MLP neurons of a small language model. Each row is named by its layer, matrix (up: input weights) and neuron, and shows model dimensions 16-111. Each number is 500 + 25 x the weight over its row's rms, rounded and kept within 0 to 999. Numbers have three digits each.
After each neuron's rows, "fires after" lists the tokens most often just before its 100 highest values on Wikipedia text that the model never trained on.

L2.up289:506517487519512529518524515491510500486493451510494515497472484522485447490513493517518532499486500439529491471491509521489524510503490499513490572476487529536500490471436499500479498518521458499485509506545449488506508501489530459491448522517515535485499540492426508463508463484518490481
fires after: " b", " F", " f", "th", "ol"

L2.up306:471488521519541529492485528516501488494508500519445509517530501493522465505582478528467524521497486509476438520481512488497540527481524472454499500492510503477502533483505477524459499517528497512514449499489468484519494516447496528528534450479474515509512473496528502487513530513532500487
fires after: " ", " \"", " a", " the", " (", " in"

L3.up217:551489520505514483503499467493529509536504473490545480508512492462464524492479522497452549514505421485514451480495473506470486496522484548444472519509497521511499509508489485489537518502518477483527487500490485487517517503531477528542516498478515540504489460456474498449499546477488480470
fires after: "-", "*", " Ab", " (", "–", " follow"

L3.up377:500493515529486501461500547495497523517484500522526472485511511577511504503493513507527460506484536499425507467522507422484499535494508463525506536495513503467487523498512526542454503509532515469526507522497504492515509495516491481532468526470498502535509457489534488452498515489486493487
fires after: " I", " West", "I", "ci", "z", " It"

L4.up176:537467552525503451495498475518515502508505513457545491515499518527498535483505470509465515514464525498507536517518498525442474457467506538487522521480470484503465518496482476510482495507487493474488442489521538524530516508547505430496490507508505478493533508556508473516524507452508459460
fires after: "′", " In", "–", "s", "-"

L5.up312:504489513526511542529506523535488509524490475507499438473456452469476512486484471495516504475497529483448491478515519504500514500534445530505511502531511507493485531511491480528485559447495481523501490502503521518521507529532480524499463491518516503510446507521523484496451539465504495516
fires after: " p", " b", " I", " N", " ma", " Ma"

L5.up469:525541506496449519488473513465471510496488479475512431483503514488547516491578495505517519457506492503496495531469490487514504496500490493473490485538497509503462453522478527531510467496514524515491499465509491501533495507495537528536507491508510500541524536514524539466493479547469507500
fires after: "cul", " Pla", "va", " A", "|", "A"

L2.up114:475502492537523474489532492466525507532483446529471464500517523478449515533512503535498519470518439502522506489486482542453540485493496510481495503486488501488495513493471492462493497462531469499520511519472495498498526510480514517500456491466493539499445545505505501523513490512572554500
fires after: " (", "-", " \""

L3.up391:501500481489509545517508483499549515497503523508523515468526532498516501504478485495498486515473524506494506503487519485443562496462513507496531517537502514441463478523467502504527481520485484477517493447466468496513478463490538551500533518504501520440543497509536532505527539523489493512
fires after: "s", " ex", " Ex", "o", "ly"

L2.up183:526486482469503500526505490489503495509515533484458505501460489525509522530496514479510523494496500513478475448536535487490489454488503471497488463511532528477464488511539528480488484513505489498440512548478497488469498542525488497531531513480492515513487495525509489493514506440534508513
fires after: " ", " V", " G", " S", "il", " R"

L3.up246:519534507474496481521456567477482505490492440466507514468492478488468547488507493488454503514510483521497503511482456533462552514511502511484501529545477536450446430500540487519472479502472480483481516505532506536516511471487525528521505513500504511512534480518530488488488527517495496484
fires after: "\n", " O", " ", " su", " \"", " A"

L3.up244:514553479536481499495502484496528486489506480515456494468527527543521450529517470484485479512510478484514487448521520471481492486528477501562520511495538511483512540490464521524468515511507498542497510479483533494520486477498522518522535511488549473534468492498479480522525437491509510504
fires after: " ", " Li", " West", " Ro", " G", " K"

L4.up417:490488527519461520512495483510510505525511545511483505516505510496492529484529510470533505526515483531479466457472557504499561492543501471503489508500524534459468472498527484512507510529512487521517532473476466508504486486459483479533502554502474519491506463518532438494497479474451508532
fires after: " ", "S", " ex", " Ex", " O"

L4.up431:528513528580487493494477490518533504492521503561490475458508465503504548480494499482484471509529512435503531544484518531466500522490468519501506481480520528445461544492521459516493539499508496514518540516473537508518510489515515486511460579486535476512528473524495527464494507487504476530
fires after: " to", " in", " of", " and"

L8.up503:504500507527455499511487519478515517513512476528539504472495483502481474501504455512519537546482490492515524431518490513492481527533518463505476499495510475448491529510509495518481524489527492466507511499450572444504490503481509505510502510479489529492464494565490489489518502475550498506
fires after: "s", " S", " As", " University", " P"

L2.up504:509522560521526489459511512493535541518490476523474516499524481456463508527503536515436506473491474471501497477472479522500508518462508485486507538547491486478492509525482497463538460495540481528530436485468484540533492527524503516489487526478505523507482498501502504514508537479513525484
fires after: "ur", "\n", "-", "–"

L4.up370:492471520515533507524496528497490457508509522578488503495517474489455517507507517481497513466510459501510494493452516513479511509526491533482470514501499504493441448518515501561491503485490485462532463491494519510479503517472536494524484573462490494536493435507494470462462524504527482481
fires after: " (", "-", " ", "(", " p", "p"

L4.up281:497523573503482501522526507504537520471524528470468501519493504512520514517519501483530519512487489463497467446490502489517488536448488486540488461484484456511529521501474461480489490505512529499503479514470506550547527440487547474469489520491493517547500464500533468522511541506524492504
fires after: " d", " st", "st", " ch", "sh", "est"

L2.up393:497501504516496494516466464469521492500521510475478489426502487514458503490501486494506520479541445545444496457515496562516484479512492472474504489507507539453459490528521509526495533554497543520500489510487503469508525493468524500504523492477541524503541483495524493500486528480544512493
fires after: " ", " T", "-", " G", "t", " b"

L4.up306:491491516505484502537467471511504473478516492478496516489492456516459458476447490482540491532499533507520492460504495493485482511477530516472541529529533531517505524490514502514483512516518505492483503510508532516519498487460474506433463503471459510500473519493524475550467469461500534528
fires after: "n", "d", "t", " N", "e", "te"

L3.up163:491521488502489465561512499448483487520521498476484465488500520458519517525510507485481501514523538504491526502472499492491523468475443529477519465470549486492514512509481480495486536508506574509474487522544516499506466455498497476514494447548483466486500491494505526470521500463509469494
fires after: " the", " ", " The", " se", " re"

L5.up7:507504509489486508497484466490501475507456496531541494485508485492491491479523459473508506496488521499537506478524467517468506453530518479488443546480497471497521493479505571505541492515495469549491485497493524492514483513493468526533518493472462464497456507485496504548497461503509459475
fires after: " sp", " on", "born", " take", " Sp", " took"

L5.up159:504522473497504511523479513478496467496513490448543508463522534541530513529515504503512518521533497526480507521527478482510492471500537540467507486481486533533488495502513458497464517482539513521525507492517472512476469495468505480509431489501528524498510450441494529492541518524498444514
fires after: " a", " A", " to", "A", "y", "e"

L4.up362:447497504530469461507474519503515556460499509497476517495492483526546509512465486501498493533530481531507502467525526493513463506495470522484471492496510466522476562526519489506461542507556510489506532484498512513511558531474513491522440495440506504509535486544546489516526496489494519476
fires after: "s", "z", " Ch", " I", " K"

L9.up183:509487488511495507517548495533560512521504462510499534512484522522517535508497501471520525519483463513475502480489494511514522454523509489482542460482419495495519461477502502513514476476533493493523483513533478484515515456501493470489525460465496495506488486517531475496525463513491456534
fires after: "d", "ed", "k", " out", "ft"

L8.up301:502496541479463533496520487525497513516487496457523481482500459496511541533534516511542493518511513532493490512516506481497499514513475510545440509499510491504410551497478535520447469462501434492489516526515535494476509515522492503487496465485506509474512523473504511490482473522472502509
fires after: "\n", " =", " was", " an", " p", "p"

L2.up106:509501520511524498450505519487528494485494489458507499484523480512525538472552510458526484485462489466537500501519530497505464532516520524493507535484528503503508555478482474480529507497479482482553505511527512531505538473514519538513503498521465470512545508544472459478502544493484493487
fires after: " Car", "er", "d", "ge", " Wal", " Ex"

L2.up485:493470541531487467497512525531495491525477449432493528476491508490490511548472470516503525480456538490544535553436485482467525482485523531467512469506479503501454467454536468499522484499490503496507478482518511501501481480516546520509497488512493539437498492519552508519510507514495491498
fires after: " (", "\n", " ch", "|", "-", "hi"

L8.up283:515485522533479511505521488511536491553496537479485491465468485478559454499542498471482494522458477493479516483533475465478482498469518502414511494502484510434504488466497498504527500512496514500519548515492521482485512500479455514488513516515504500493492486466485493522505505486491473523
fires after: "ed", "-", " pre", "re", "et", "s"

L5.up247:554516463511500529501458522501452480473510497474469517513539485498476518513486495483532548510526517482512488488519478499502533486476450524501475527474500526491509491480503512504478476519568524456512485511480512492515486513501498497487486476512548484514520478472502451484506459499529465535
fires after: " a", " c", " A", " m", " C", " g"

L2.up165:553506512506526511525470497486572517537493501500487504478481491489538490522511430497467489519499507528498474531524534525473499509549496531513483471495461489512450498454528520503463475529495485513497486483531466474510506513508517538532486494464495488473516501565497509506488472435468499466
fires after: " de", " V", " El", "s", " Ab"

L4.up140:452512488511519467503495512542484528544498491501540457478503484504497487470471472476470464484506506531507471495469521498478483450554528511481503503527459484475477518494504464504530510516497503493496502514518486484453536465501466510439449491448456516507494506545502515536554461512511518513
fires after: "d", "in", " Man", "con", " Val", "s"

L8.up45:505455508542473554534480466487465501482480501490515497517529502489522502486493487512506500535530523499518483490487484484443477527521475506485505524477491494498561480496496525517505522539521502528480435527472432477506490526471515482535523500546528559501470485534509508524485541476498510500
fires after: " re", " ", "s", "ed", "d"

L9.up317:501495498479448463511509504503501496488515489518498539499511522499507488552495501454450532461483525522503533517506538474523456571557462504484513459529511522514449512501544510502473506465508455504521520485497524458474456502507491527474508495492496503492478507480542553478517502518490496497
fires after: " P", " An", " an", " p", " S", " Ch"

L3.up460:493509446513497482527552515539505539500515480443490497510529498491506481549476513487473503485496513520496534514488530469520496478528497463495533465512501515473465527516491463539496478496533486504562500522499510461504497531533541466470432458528527529496510463509501491541501497508466488498
fires after: " Cor", " St", " Ch", " C", " La", "la"

L2.up67:513523523513504513499486519470517486509539481506504517504507484557480529472489476491497495551470537531508457485495517477498513518501482529466477529513472519490493477489536475518500467532522533503529489527518520487514525472496510483501490473469474489534522515488494449479470520511484498455
fires after: " ", " O", " Ar", " ex"

L8.up254:510488488518458533516520502550456536491518532516516465490526463500475487481480489548485508518491496491520549475473476496533540493481441547480564525525525531490470455482502514455516498513511529472496522486476524542505431508483495496495501506466553472481513478522543475506502504533469511494
fires after: " Ra", " re", "ra", "y", " M"

L2.up425:490510516513501441476488531486462457475504530473522445528524488517517513518516499466492418525506523484506485493527503514541511529525473521516484553522522520499519492519499462504520524483485489497499483516467470532575475473508476513498479496529492477530497512475491431522521519537503516500
fires after: " Car", " can", "-", "d"

L4.up507:535511497492453461523519520510507500538547551474519520527523500496495519501493513500509461509526517457490518556488570483522495521477462513479496494463503477494485459441502480475515448464477509475532508489513501502482482502465479491557490514444544518466508520515519489515498492526465507458
fires after: " de", " Com", " pro", " De", "or"

L3.up152:514533522545493544444494496491535502522507519449513495514498523529551485500507512475512466510486480478526532459494500429508477512499472458523476542532523458480468518490512487513482508507491498504484495512489470497540491492445529509484509488474508525505514503480543480474503468530473485465
fires after: " I", " O", "I", " the", " U"

L3.up105:491463486524480467482538488512526516515473464499472544549561521477514526486484468525504510471490497487520475495464420459500519511505496508485484520497473500463523521441564495529523483502466500491482491523481488471536541520497459490513516505512533524433492464487473498492542515507507531481
fires after: " con", " La", "co", "ep", " Con"

L2.up322:461582521495477477501481449474517494538501469505492477479491509503514504459486488525506504526469520506514481522516511529497500468555528486474514508446564525496481483498503501490546486523499526524493494505464514539520468496496495477547506532473481537466507528528488518498493502496488507513
fires after: " ", " ex", " su", " h", "s"

L4.up294:535501539479524488499460526503502531494498485462510505493492473515508521546499491522483466515509524553484487472492519509453505523498492544467536461505503509454489499510441478514483472508483535499487548473514518500536520484500531561519527497522521526517484491514501493494477528448468478489
fires after: " ex", " V", " Ex", "s", " S", " M"

L4.up214:502500485510505465492539545510515514475492506482484483503541467493499518517496543528512498545499512437491495428457511494512505505512503504511471453497512534481485498541497481508465500451479481530506471536447503516506527510493481527540508520527489484542510486520514515496473505477554529508
fires after: "c", "act", " ch", "est", "en", "ph"

L5.up434:548520491497436544478478557510498518553499464477510485513509518481512509461517517544491506508479495516502495494499492520507455443518454551500494472498490523486502536475540504498534514471506498483483491532499506512508448464548505488515554522508516504489491476524555469487465491481488528511
fires after: " w", "w", " W", "W", "A"

L2.up329:493488477518492539537464480497460491515492497490462502475463487490490518515532461459512513516500473458456556503492490483526519500538505515519492526521522500511506507522514484536517511487467527538473484552520499481512496483450496536511448483492507518458486505494451532484532511495539518493
fires after: " F", " re", " f", " ", " dis", " St"

L5.up72:474503495516519495526481491482451486507487482531482467500515459501493509519473502488506437522568504501520502455504493528541529520495525484466474513500501510478521502517517481529511488494521481521533466446513509507508494500552533511432462535459547529499508496500453521501503511451498539513
fires after: " con", "on", " mo", " Con", "con", " As"

L3.up0:520545493499512448506466479475524470513478499479550482471555497546505457447515451470502484509518484504522482529495511509518483478514508473487468506507503512495521531475497556473537450510528510561545479509490545497513475500496504487511480473460490477489477494467475501466487499535502483515
fires after: "s", " dis", " su", " at", "ing", "/"

L4.up135:523513452521493541485498517487520524484511541506528494492473486523499508515489497510503495485568524515497529463505471483522551488510468537486519448500462468514484494511496493507545504532478470535499521525515500520437474465483478455476518515501494550478551482490502500547527548531518501493
fires after: " Ra", "ce", " Australia", "ra"

L2.up98:495485560535525487505496514514484493565483492479510477455477509564466549485487471497480506517493462475489505498496511503465518459476454519471495484469556544532498504451518469488475515506498505478504510517441514502532508528506527511473505522460501535514509473523514509482501497535526444486
fires after: " ", "-", " \"", " ("

L4.up284:467501511550510552503511522505504514503485473466498450488504481505511502450500480486488510506504505492438494494471526488536521483483487508506522534483514489487509508514492484537519536553481494532513498494489480516494484462517484487518481517519514466519459459488481446504470444501489470515
fires after: " A", " C", " J", "A", "L"

L9.up424:510513491501449483469514510487520505462544470512519479525521501513538478517494496472486482516525490500509507470494513463511505502462504498521549479505519534504488488467481511482525478530543548503454548487524483519504466522530524517479469505477515534552531525542504480519483507500510513474
fires after: "\n", "ist", "app", "c", " |", " D"

L4.up9:541463527499474499515435482457505570494520501487506488461474510568501511522493468500523538473530487555483501523482526477482502503516551464519489479516556503500477530447507466498461517539506476463463481482535509501511492515511488491519508525504509496518501465463488509533504515528435457505
fires after: " A", "s", " a", " Art", "\n"

L9.up256:495496487491501514549491475508496501522490542495499504501492502467555513531506499478498504538513503507523500469486484515458498478472529524533470501488483463483505513489477490502513542501512495496534518488521490508509504480495507509531514524496474528521492505493524457539488508486514534546
fires after: " pro", " Pro", "ed", " co", "mo", "s"

L3.up407:513549485537469460522548501507502519502453554469490529480552517513505494483484551494473486531497545465480550476430479526528495509513491469476501481519506485480442475494503500516496479498513473494531502472533517487464517505544525512492506498530464503506506484494502549530486466485460492450
fires after: " C", " c", " P", " p", "ho", " Ch"

L5.up232:497484485526468530536441437520496489475515492516501428470521527505494564505481462530487476463498496503470499480540507496486563531477467498507502500515511493488509489509470510501505483493486466494516497536506519515509458498518485553501540498509517510481487523556538500546462525455477534525
fires after: " Qu", " In", "d", " La", " Li", " Ma"

L9.up397:494522487527496505515480464487487532532556497492520506475494489524550519493541465519504502449480516486478555537511492487548489509486502531493484514472483500478465506448469478494506434466487496474507505509521496502519478525516526454525507525494488536489530512425519505473515517475459487484
fires after: "\n", " by", " at", " to", "ed", " "

L8.up497:489489452481472492450542550542535528454467491494467496516510524502517467511481473522513489503476473496548501517485494516501479493488485506495462505471536496496525443493493498511524511437479496478497557479512522490472545512468487482534508491489525522472543532549501504531506534528504524527
fires after: "s", " tr", "ff", " fa", " lo", " f"

L3.up342:548536504517504507490530528545550503447528556441505517494451492509510487518500529527524487525526487527475539497510518481511485492467503506492498497477515505510484503487526510477478502499487483480495499521465537490491495426527469534481502492453509499486484468474533489486499518558523503521
fires after: "s", "d", " His", "ll", "y"

L2.up93:509497510551487517524498484504496500502479512509484481514470513476525491495508508483490490496523525499522461504563477535495493474510538534514444482449501447559507524523476501527513493516482474496509472495520507539473521549522463474540462530467542518451506532521492514505477478505510532498
fires after: " ma", " p", " Ma", " po", " Me"

L9.up139:515511483471472477476512491535472501520521536494508480538488474526492466504509498490493494477439524510509504457530486485508489491478518501499494429504494480495472527473507499525520509480460520473494523517472523441528480519493513499531538527512466523535510541448534477533514519499518494566
fires after: " G", " T", "c", "s", "G", " K"

L5.up37:468505499538461519550497520468499515484498527497512456519485511477504495491488504474478502510552554462444501554529511514539468534556497464505482506501493517476494523479510471468472488465473502560512523509476498507514482553513515526460467496491529490439508519478443497473506498484495519493
fires after: "re", " be", " con", " Con", " Po", " ex"

L4.up449:506505526527482473540485513476536528485507468495491510535477500499473516529543531540526485486513505473513476491478507527503524479486533492511476468525498495484487529487528488461532540498507497520522505519479457505497506504474513498478538481502511458483443473535454445465519535454492497519
fires after: "al", "at", "br", "mb", " Al"

L9.up192:517556487554476513474474517463453491481499472448525493471507474518555448493477528447513491474508528445475521525532542498514497474489495485484503497452501510449487482493515539524528508474517502505499510492489515534548518528511477485525492529530513504469526508494510465463483546497521481502
fires after: " to", " Lo", " re", " Mi", " To", " "

L5.up3:514499544551439485497517495511512508537435485507499508505517507514478489520502505525529498497491496522489548476494512488516530505490500471482483490534511537450475505499532480529550480491520514504530501488495563471502496501526469443552524547452512525485475472471509501471453522491511532467
fires after: " con", " qu", " Con", " to", " Di", " sign"

L9.up122:525494484451480559515511545526493498479476488532542497558498485512512496521510477498507541494509504481472534523588466510475483459483485505475546500464504496496536495518512483568543490462525471451470541469521545529508492493504475451495490515487520522493465486511506490468498491460509526481
fires after: " a", ",", " W", "w", " H", ":"

L3.up52:494476550494518548511495502485461512526515481461514511492543511518492499541521521485550523490498521482467499506488516483496492488517438499503530486524477528492459501528459493516480512505486496509522500481524564490520491536490530539468473516477493511495529466508507469514436469496518503468
fires after: " st", " Ch", " St", " Z", " An"

L9.up269:503487516509489493478476469508504551522536475515509473494472500540531522479524470465479512502484511474487501433510523458500492491487507528480492507533510513489531469490478444476534515534497499458524550499487508486509469564491551510519498484547488473503554480511449475527517476502504472481
fires after: "|", " |", "\n", " Party"

L9.up425:528495478512504504467534482520483460518500476505486492491504503539487529530499498510490496459446508448520509449520477443443529518503485494468500527514478469535511499472495491517503521513465501466505476529476526541532495523534496472474515504515512514499501523509467507511495484495510488532
fires after: " G", ".", "-", "d", "s"

L4.up241:491488492489517510486481538509517544479523533534506480464486539513504502511535486476515475521537485541480508469488546519513455495519528572477546481475475479434538469452467516488461515507488514517490481507500500465532502516509488499533508487454509480518505500527492479459549489476467449531
fires after: " S", "s", " A", " Su", "ation", "°"

L9.up400:513534479487509524514531527446518453525524531545494512488465506521490482516573510480531548527482517485491491461547509503496451502510482476434469494497512456484529474497493502531502507489536499478477456491521469508487519523524456519497470490501530514521512541486479486509519514491499525498
fires after: " ", ",", ":", " G"

L2.up43:493533562466477476523498472490517493518464480494483493465518553524489522498512513522480504517532469531470522486488489517432487499498491502485488527493507512539482499495468479500484483506481498490509483527496536533484500541463457482494498462466504525488499528480541500461495493513522553508
fires after: " ", " (", " di", "-"

L8.up4:524498483465517465505524537541513567524500462550456481505484493495504466484489533459465496504480471460491513467527474472510524500531470502528482519542478475523501472492521506551478477462499507547481474535461527509511499491498472519522529486520482481522472495544536438479475503489529481520
fires after: " G", " I", "y", " b", "G", "b"

L9.up56:503487527529485506499500551490496486453531498499467459483532485504520533482509468490566473485523489498491463516514461506494531518519519479484470514457526481476488519508521536492467530459485513457531503572500523521528488493529482456495512511535478509515500513486545497468515502485542481486
fires after: " ", ".", "s", " to", "c", " are"

L3.up413:532473522530501495498488441478498500544501482523509492466493515521508541478509513487507510507518468514486486475520487533473516480503529453477560534522503487499468504489493466509497479527509497492485514550439512521453514518520487481489514494489517524511481483471479476472494495517512484430
fires after: " P", " (", "P", " ", "C", " \""

L2.up451:468533480509522483491466475498541522547529480478525495506465509510490487547513476533489519553481433510516491461472509496512467473516471481503477511498529501458480525497468535533480478538496460492502442523475510507493449444460526505478510502468545518476465451551493461495514498504513484503
fires after: "s", " ", " S", " G", " V"

L8.up363:515492517476484498534508513482483557531475517508488507531511486449500500519494462519532505506486555490495491567527502469442520558560460544514417455494484501501488487506492470502446483502516503467512513480483478487489513503514500509504477519534515526486484522476489523449503495506489476499
fires after: " ", "s", " de", " be", " p"

L3.up209:493498477522499558483476506512503497451509483508476489502537505518498509467504510494516482487434478500493493504505543481496537534512513500532527469529501496504490478514539488523479425572468471527532503487505488495515481481530502483512478498490553497442487474509498487476506495475490523515
fires after: " In", " Qu", " C", " Ex", " ex", "e"

L2.up44:484534516498479559535524464544486514476478496484539545466504472542493532513508519488508543533518471503463501487502492498503456528533552503466466533490481475543504501483522495504466550507497484465451479521475451499507501511456504469489477520466517485489512546526456515531532500508506467489
fires after: " F", "L", " f", " Da", "M", "B"

L3.up106:519535512505493473525508475479506481531489497523497480481494505462499506493465488524519463531514503458505519498501480475482541494514495531462485508456446547481509503527519507510492475546470508529458541506507472506489533549538476519521492535476495513455527508469482460493510475479475533502
fires after: " me", " as", " pre", " co", " po", "."

L2.up369:472518546464477467510450520526460509472532503483553495519534489544499527509505489482503498507518523480504535513501525486507518489477538499451511464523513540493528500486525507456494500524543534485485460475483499483564475479486496484497486534456518516475525493477499505496546492468489547521
fires after: " In", " con", "con", " ", "In", "ten"

L3.up287:482474513509491501519495516460531518551534553508535474498491500513495543498496469515518478548510497524498490487525470454528403524546521517506519528480532499467485510502466557523491506512533474515485455513497497465490485503510484494502508501445510473467462505481515485521484474511480503494
fires after: "s", "us", "n", "in", " S", "z"

L3.up309:509471494478487487567552520508472514485434481484456455489529488478500428467527503560503494474534489495539510484490542497461511505504516488545490487490497476524551490470510497509483477528492457466507482519499473464465481510496514541506485535472498559486471526491458502488521541514542502512
fires after: " Jo", "va", " be", " p", "b", "ev"

L4.up148:483502505508517516491491515462519514515520507478516510469516481548534462473526487500551491515454520515454486531525520506480479498494481557523511503480534473521482533511519480540461460511533525504533527512447487461484506511541490448529488510466491496498514478455508481476492470519441477492
fires after: " A", " a", "al", "A", " U", " Or"

L5.up400:514517472512486493519510538542476499479499477538479479509506435493508533525547478471526543501496477485495503520493491511518503501543576511460528501468497463444496502541505501525488486470559445485459478534451511511510494497508527518518468500532534454503515505524526510453536520462491493520
fires after: " in", "In", " In", " a", " until", ","

L4.up390:484528491547524445497479513518494522519485505442560480546573502524490502526539494510506478463494507457510536509508487519476514484486462533507493451480495518470525477505542484518509517470511493530504521459494517517478534495496510476534505500451503472501503451474515525484506504528451484470
fires after: " as", " to", " in", " Ch", " the", " su"

L8.up250:447494516520470495508495519511554511498508528511539493499508510508514506445492517507473491508494529488505507528492475485473464515514496527496498508484552493514507462505467552483470505482527456493523494503474491519467448487461465505506501525500523466555496471490486462486515503470469519472
fires after: "s", "n", "l", " m", "cc", " May"

L9.up315:515472470516510477518473508520524495509541477508498471522514492539485456462533526414476512483490490483527519520515496443510521490544479478456520480503524522496513441468511513531502504547534489475514504536510459518505531465479493525520507462490493516470552504514505485479512454496512509499
fires after: "ed", " |", "in", "d"

L4.up180:484544485501533490568520509532486520514512488488488511498476498497455508497478523486509528499498519457499461526508505509530457460503494532525516507524493481502480469523487483479521479501523463498492516516491491525512536500498483476483521485518509503478510545540476512468514536485484475474
fires after: "al", "br", "ga", "ub", " G", "qua"

L4.up158:548507499548486496542495489506472543501453489471473486515473496477485507538472517534510498492471494505507444553515517473526529500488505497470526478441532492536479524468482466483528460486522524561525507505517490484524486497534462469542508507491503532527499508487506494526507514541485500468
fires after: " Me", " de", " p", "P", " De"

L2.up351:501489464506501529539485518542474504516477467521514483525502530473486483480492491488474482504539502513512477505532521515489497486488500492497497520438512467471520489503513495515484540509510479511502480444524509473526516505476489477490496469495496522498507510493506515451492482415512501525
fires after: ",", " h", "qua", " ma", " b"

L3.up331:524507487509525480482500478488511504529522437473472497488513472509505521506483494536484474552478484478521491526483490495526528500522511484515491515487459512488521527457438508500480536492486515510495488536539492517486507496494488496534527488480504499467488504473515463499474479488502483500
fires after: "s", " ", " pre", " sp", " bo", " po"

L4.up80:516466522499459472486471495495468492498492500498499461516499458492533551491515475508472475458494491512512487536489497514453496516521492494487479524513448491534535498513494521487537476546527480472539481491516516515513515483457475498464441488474484562471488504528505520475512507523445493527
fires after: "s", "con", " tr", " On", " in"

L3.up32:522499529509500525531528490502477489533494487500514524482541480513499543536526510487500487531539485503459502511481484468501497524475499494501532498511522505474445486499514488523507488454514451488482438488475513451498493514436523497536541474499498523524505483542517497510502483466478488534
fires after: " the", " K", " De", " I", " A", " a"

L9.up144:502521527468479482512526558484504457499489483537464493485563531490497510546535495458499489464473505491517527481486503490495518508506545504506500458486506468489492501494516551461435531461525483509489515484485513504485522467494458542472501530476491457502477519478550474477511490496505530475
fires after: ".", "y", "m", "le", " de", "s"

L9.up95:473487451499466519527487543496514484495521518513468513521488537540535500534502473525492499496493510518484496521519484486499516473498471545524509488507512455517431511521505550458502539448518456496476528478495509501463497494527544515495479509515495489525521525513549532494497477500491492457
fires after: ",", "y", "s", " so", "ch"

L5.up42:507503586498439448516497464493477499465519501477473503493505492526493538503507499488457475541525509502543576549507488508485498508489501532451495506509491497490483510474517509479509503461504534435507514527497520526499493523474504478512508478514480485485501512521525490503485464501527499492
fires after: " con", "con", " ex", " comp", "com", "ce"